Weights of a small GPT-style language model, trained from scratch on English Wikipedia: tied embeddings.
MLP neurons of a small language model. Each row is named by its layer, matrix (gate and up: input weights) and neuron, and shows model dimensions 0-223. Each number is 500 + 40 x the weight over its row's rms, rounded and kept within 0 to 999. Numbers have three digits each. A neuron's up and down rows have the sign that makes its largest values positive.
After each neuron's rows, "fires in" lists the words (lower case) most often at its 100 highest values on Wikipedia text that the model never trained on. A number after a token or word is its count.

L3.gate92:487522503502504539500467506523453502535535477424506528502465558449479534438497486516449473479475552467545513459565474450530531471533536511478462535512576517512450513472468477524597445511523509425474502513475467456565541470548483452530518585505483513424458511462564569561479515492497451500480549485533474519513500526498565564464492475456477503524427507558472423508551527456449488476492568525529485521540482517440483423533534475566512496472551460546463461411531494484492506443453568562542472484503421544498508547504461498511430506511455478502520653565479502440433453464448487558529483488493451576556512474425499486446424491462519478499550508443508554512515557532569517509483
L3.up92:534451454590521501475560475500547502504506469556469417541494525487449530513496573430467481483465457439517539504532512503523578452540441451534475496511467549503444493521487525605499489415526525403413488519464494574514497518515470427478527511481497584471528502533573485450508525444475434560468514506492555496456506505549495501510459523497532488545496502491486481487548551467450436511406532471535592493549492542482526512538493510503450560481526476464524514520493518506469440481496464508559550399536568499475498576468552515560482443463526491494527577488474505524453503517567536506438442409507546563518487419506471509468455512459480513429546549546469534527550479520526551527492
fires in: "was" 49, "is" 49

L6.gate39:531549488450472559483446453460551551490505582520447542504490521508500515465526547435521457497487573506553507475473468488434547533519494489475524506519409525522500473454468468541641520514470490461512473539475482562498518474569498476490449551484514523440527528561539493540458564554495460462403467469512461536451481497574506504504463500549430561538488471514471523505488559430418468470463525526485537548545538521466490464373486528475549516514504454485414462532478475502515490504439530528568518504498509468521589523467494454511477479541483602490412548496471487531499526539532542505473511533553511486470499492443447396500486498560469464482536570492464546472508548500520539503414
L6.up39:561511475476530478447522471485514537490531415496499500552464538537508569472509497455508448522457517547547521518488416459495518511463448471506358603527457445461482450481589489522486542491535511511486435526498479537557500577513442469474521453406493499531563527526463477449492442495497464500492476490516548544500576404556418476480480527415434434446435484489539518523550555525498496480538547530495499500484481523512580478488485555487529513481564507485438547501545426491585531449534510547533517491505510492494470567505497496474505435468505541440471506516497490478544460488613499546474535507546461516503431443523505426449489471451553483522532560508481513539490449528479547530483
fires in: "is" 20, "was" 13, "are" 10, "as" 7, "can" 5, "m" 4

L2.gate128:480492456542532472479507500370502450511447528600474453555501509525504511527517477538512606568454456522442500529428524521534451474437509483558521486492457417495521514502524469469470480481455481512505510505512543488518486521534529585470504485510401572571537432499456478461561506448506434516496469522474522479516526499509465509522510570518511443505544514545547498464486500519600514448481517569487548537553511547492443479539436430440503537576472508488497538481456542510455495476507496419459493540517512384502485458434502499470582456463530522530454467487538511480527532584519539488494499471537497431469521540545473550554509430502512423499463494550506412506453459430466505483502
L2.up128:510472476527514503511475440516450516479503583491522493473419539584497579495463403462471464455493536437537542452435473443564535498484538505489476558502545499480475519457562510491520483547525456492470442546530476485475559433532417465566509493526496508513517448431527542501537489436455546556536543462450564530519540539470441440519549531409462539462520474512504504450512437557475494572484506581486510547503500454524477573481434462465454503577556445462493475472460572478538494483594488475473497528503451521443466498458488534499521567498500486428546445454537493463482482532514456433498565440493509460469447479490416514533483473466452515512492488490541499526435515563465482550549
fires in: "as" 70, "and" 18, "dallas" 4

L3.gate132:549526466476480502524471583424422512479477515488546488497490519507511564510587441460495501532433532509535453472533505452412540533548482561490487529464494498518571496428568512552537475475393505547494477465534501435496501513432488515559544541544568458449409505494572529523499534433500439477491530496530541502537494567523567494589477515544446560507519497522528476443481502519492394464504459499529537480496512447474511502531601459490509490559502519450516446503566527537559467485480573475531445517461584504473543537501514523508528469457462510462466477457477520510541442421530571558534464506480516517586469467516550526531514503532487503526448442506431508489525535506537527548566
L3.up132:494462528495574467528534465441438470443444417492449523493514512528478518464531432507533537530481473503460463480435505489471494480573463534505485514453512519506509477504547507536537445538457491554434501486505497508481545482451490542436575427566478395460505508537502528462489458453438541533492462557523503450482503525498555465587503543429503480505535501503513523505575491531524523468529451437470547530558466390447506510558535473537514492528491501469552578555486430532544480486457538421531424473464479464568454441470528541468523412446557528589532466444563504463555565502553565542531533485509509516518488450529545529586496488479501500494461464492446464521441469484465493515489
fires in: "1" 29, "2" 22, "0" 17, "football" 11, "3" 7, "4" 5

L6.gate201:554613518505439533516486502543488471536500497523502559520414484459514563442540511490453523515459527485516495435543481467429500584489537501468500507578472531489477518541493455450511478441505451492518536481520485495541538540513528469480529478491407461466457502541485544504465506454478455489480473511497466495430479513496600491481451459468446474544501491540506489555425581495508537434487525488515479475496590495528459486479498469528463503479429456537404473475492530449514452500440527501510509482560453511489542558536488460445421445513496553510475618479513503462444407432583558553410440505563449541500493468462526439477497518500464501470512468417489508515487534529555570457535
L6.up201:473518498516467487516564513472546473458559479531434479527473449475457465551523554473427479496510530544487513482490562580462434453459457491522478506529461537470446528499502487507447405458478442438466547498489444509495521536464514540494563470455460497566453478485471486489514483447391518498464489593516527531498557452508467482504507484481467516558498480523549507501527532471469465493460523478514539473531542551423478537512423447569504531554517504433464549583495528466488455547489521453511545465545480475535482496486547481486507426482495467573454475594445523458455456525532458552477477526566417522557455539439559543553495546490497546497454505499551487475510450358510539471570
fires in: "is" 46, "has" 19, "are" 9, "have" 9, "was" 7, "were" 5

L4.gate38:519514425512486504414535470451561521465524531533498485523480498503513522490513520526434440486515454406503548496551513551544446461515448477483546573488462473508528494469560511471475521512512474509467479542518480548446559564493580530450467561469527516455493527523507516460586499479454446613469494548460535444493500503462554529529429457515471478499527516490535459469449480489541488565494516526437513469561476505510414447479504488490410441388465422539562421521466532416564484461440509507431487523576528479499512519482481557501466505543474517501524465513472507520542468496472513455517506455476503491462484395462566507552533528434412467493516589492511534493517546438449500494502
L4.up38:565570562511540477412508470522496524567432568488541513459609546483479492554482524467556542557520534500567473451494488501503481542520481508511538418486500476429547528498502456448458523516478514511444551513482534525481473514477429495435534542558518473492408553477427516492446403510500445510456492515519463507488450454531520556435474486541539466508452516515574519534567514476550503483487529480579403512488478470485533431537439538440521480516529493473498488488479494520492441467564484495512486511470547550503472535548542463512552472456470472481499531519522510477555440435527529461495597549537501492517568471476445461434502531507479540464555450446476574488479489516545552468388
fires in: "would" 29, "could" 9, "seaside" 7, "will" 6, "can" 5

L6.gate511:469560483537519499462458452547477536547554485473497485522488480491465458473459583460493503452543543527539493519493543415470550470516485436464480496503539509466475467448589435494571455460506504507477566443582450504465479451513523562510512561512525474538514534555487522502574536512532469494534534567502576496505458486550591502460534472525472596502532547480515507507491535544460505471443504481477497486469490532509516419479511576608485561527488526533538485563508558530482467488436556508489452495531511538539434554500512502472459523455507514504503483514495509553529482480502566581523469507470458519497532464526520480569492423453450543489439447500377584565535592561497565487487
L6.up511:518558511483488505450512483538455423488482509531474521502473460446532456514492376546484530505504467479510544445478469546527480499466457514505542429539482535491441443467530512483487512465526446487445544535520525533509498500469518508384532466461516495477485483576481446569454582448462499517515538486458462501487592474483443507516548516442476508548512467547511486530498594451498498422474555564506558563592578536467471453458529413512447517493491518455568454545489468462444528511469482551500453466515524519562460525466525483435507463474454521470453617545479488501489517491534528522423429467566521448486531421483503501517548495502501411450503477485467424468520510487485553455496
fires in: "would" 27, "was" 8, "can" 5, "will" 5, "had" 5

L2.gate222:472451507517499466470571464439419445459493478590422541498502523510546456456540451557537492527469467525476538476506545475565493426525514514577533468466471433486553584538486514468452463528522523562379562537519519432456512518525503564447548456504466524490498508446410473480519505471497529568471471504485480483493533503485548497486493537511486465520600460545564502492525438503551490516477511512527527515562503505471509511552538472449484524496469493531485487524476467508457503539540496457498539510493471387570524437436616522489455538421539472536490473525504498502523457545486487469513524489463463506518483505529483497458484482560509488492560517514477369484418399475431463493475
L2.up222:506498379496558470471563483479475521475613453502500449457491513554506491491470527487525479517473524377530540551591505459509491468475450479530476580486491547531535500476454509559463530499516584476455592536549433476447442501448445528506492528508405500437499513522459565443499509498440508552432432484488525490501436477519455524429515536448557463552444523485509519482494443471441446453491525551474433457478479541482515431481494488516453489497477486534530414484487454432496514510416446538539495484481481486518493534436511548492490543451508446483485526474496493507518563524494401555473484442514471524456505476475550544536505453441445465529507551529430500518499530492473513512547
fires in: "was" 56, "were" 21, "tallink" 4

L2.gate295:494444319551523458486548471456491472482429502611415513568449514602465474514528499512497513489482481518462539509518479523486546446496463505552504544551470526445545453499530544462472517522507489481448497528545521487512467501521496548488502462563456538505552518515428413445494526569447533530528460515490486462519476522559542459511417424503498440512528525503544513501489455439573533463421558506503494473529510494514483478508474525437460485535513497517480464510486540427500481543480475522469495461518461449471502445478572541481490563404545578534499457534496518474526488560474583490438499479487507480551503505520438526499566450529505543447485505512560489564459439459450536469499
L2.up295:523543523468507523585466579520427519458435575468405495486521492465497490506446474507516537455518577525504464580445497438471491550501508498524508501552445521440544453441528498493493517468508508538553504515572566508585542417480511513484504528439454497616557486524494521520490541460495467488513523453520487527463484432510444538514545520597465498491477476504475489499396502496466483480509471535460554487470551516518392490479479396501472482473540487495439466463461503536557566439481536504435463519568516491495522527502493551407487475506539537535428479429486517487426489486575481507496519516503549469503517475469480456532513415488472579521513525435522514474525497533548511506420
fires in: "as" 59, "in" 14, "chakras" 4

L2.gate255:451529419469423550466507542490459462493474510557504521510542492535510541502474487534506573419553502583430492529483567473576505464527450475535543499505404494505495516460508551490472490582538487553471540530573501523435542552478511488428483532509512511517508471478524507506454591432531431533533468546500538534471509517495516444486535459512482479574502461607452502441512478542499554503500569550521530446514456476538482440515423517443462425490533567503539548424465475501435489507496502507461503481530457435531465417426573529522486528536540523459490497479491466469448480567471502545498467485481436532537563511535532489534529411450484453547490514468528534513425442544512496505503
L2.up255:452501484470533468540485469465453545479485511503505488511551496444532471515481458487561489585455574481487538481490505435530471522515492502479479520417433618470458540564523523530488556405511526575528482532443492508463498473449493515447536483573516492535548492510539493503466516450526508443531473506588469485563501515512508567532574544577470497458519544527495492501450491497508507394457578522566571490524532528535485507562529490479441555456506484462526561510582556509456486453521547492498534514550535475490514522576499551491478425461502461529420510445624523555461390482466563525511464555497487508456457431486511537516518495503477507492469526455564463486472479476534521476458
fires in: "album" 31, "as" 28, "albums" 7, "chakras" 4

L2.gate349:466495524452497550482493545547474462469539500467526529555514551459509472469440550499554467487471451528521428532471535497447453506521434486514446467495518507560537568504492503518574405472480485550484485489480499556543438441568496494521483455442464465489509520486596496430572515443541528469549490510569510479473499537473497490398521519518506519547447581537448581539487551489494525492441451534537450511487422553505503484528526496570485475469466521512547431550552527497490512473453494535542446483505475495550575520515443515551496471542480578514507484427563418398488549471466502492547420414496564476530460510464494484515471521447557520463448518523492560488483553491526438537536
L2.up349:456429525523511521465529521477506451460493471562479493543504518548489515449473479478516492483468467537419437469420549526472514454515428543546493505463467539510532536499493510524544418479507509548459528506512523560522424525529516525522496445471498555434544514437553462439502483452434509502525428498561469425483537498505472445458516554529501508497519587470466571527517505513560531490449534452546501539494400549522534471547508504498464477478502496503530517577482514481458500504540449493559469500521465418559525481459455507489522405472511572528518475464560407413521588570433583509503464485531572480514461443521526493536483510421570506444519498510491491499440449486444417513504
fires in: "9" 13, "1999" 11, "7" 8, "2019" 7, "82" 6, "1989" 6

L6.gate37:468480490544463513478480543448503537587529460510418511500432516510459505482504550514495502454567538473495561511417556514520455484516517548448538533513489488475460504488497421508523438439513581456428512504543381552526528414488512513485524478515543458465509505610571492530481510480505483536433411438535543489510504490534529461519528505490390478553559502535439460492512588508494444493461483434463519537531504504468530493400493515499455440500506527455440487549497415489471534460403524458501522533507460502541444492572530493519526504460507494515517465512543445469465452555572554517510447504501481512510543479492449528520504491558476537460555568489489556471534540438486537543539
L6.up37:419539503516471524539553562504517512478461481484534487529530552603509539556484472364491496581515558488506451430444518437505557429489495395519543604444542489507440516459510507512519471529496482485539523477456534559452524439476551445475550542538502514524450456505525578455487465516566438505504516510551469534540493476498551521540385485530495537468529494513522555536498493500407502502555512495475456510461454552521447420506402471547500611504487442449481537496451506477489457546497474475471475510515532500475558565488482468565527480496463499455521557489484545537531481554503477458521555524523449538500451496459516484506488473504497501510465567474499528528504461464486539460447
fires in: "had" 30, "would" 23, "has" 12, "can" 11, "could" 7

L4.gate295:480421518448452451508481430487487483506472541482457512505529503499590509441468509532503510467562480518477548590479546477489450529554465469507429496486549553530561549499472476548584516479498498534464554445521535458501430491585506500532528507489514454474588497505550495485557435481463496561378451532491536484491449480488547486482468451484577495549533530522536567457535445577504524445489499467476563523559459499453546450488527524504472488444507516498581469462499458500495568489495496523528500421512531499484531492573494481516464508488616521479460458480463539490547540420485505532495530486466452551574553407446532543446478460448503525451580466508546473513503460460495533471459
L4.up295:582484439512474393520523495495405521509574459476483540547487557486492498480505535447529452496603463474504486528492492460576498485486562480515439549520554464507491568543489528538499459505497551503498440606456558441505497538508386500514509526472472566527468528535524492507512465486554522436573544506512478534453538457514491564529619489441545459559470463494470486482536530503460480564468459493491550513466498457586420517559604471561512528489469457540505453530504517490502476510489468481482490492487572546463572497524483467483511460496542524510499484478455551516470523464501506545540577539543487517525524549466455545513455454607472502501464506521505497599560500494505483513494
fires in: "was" 97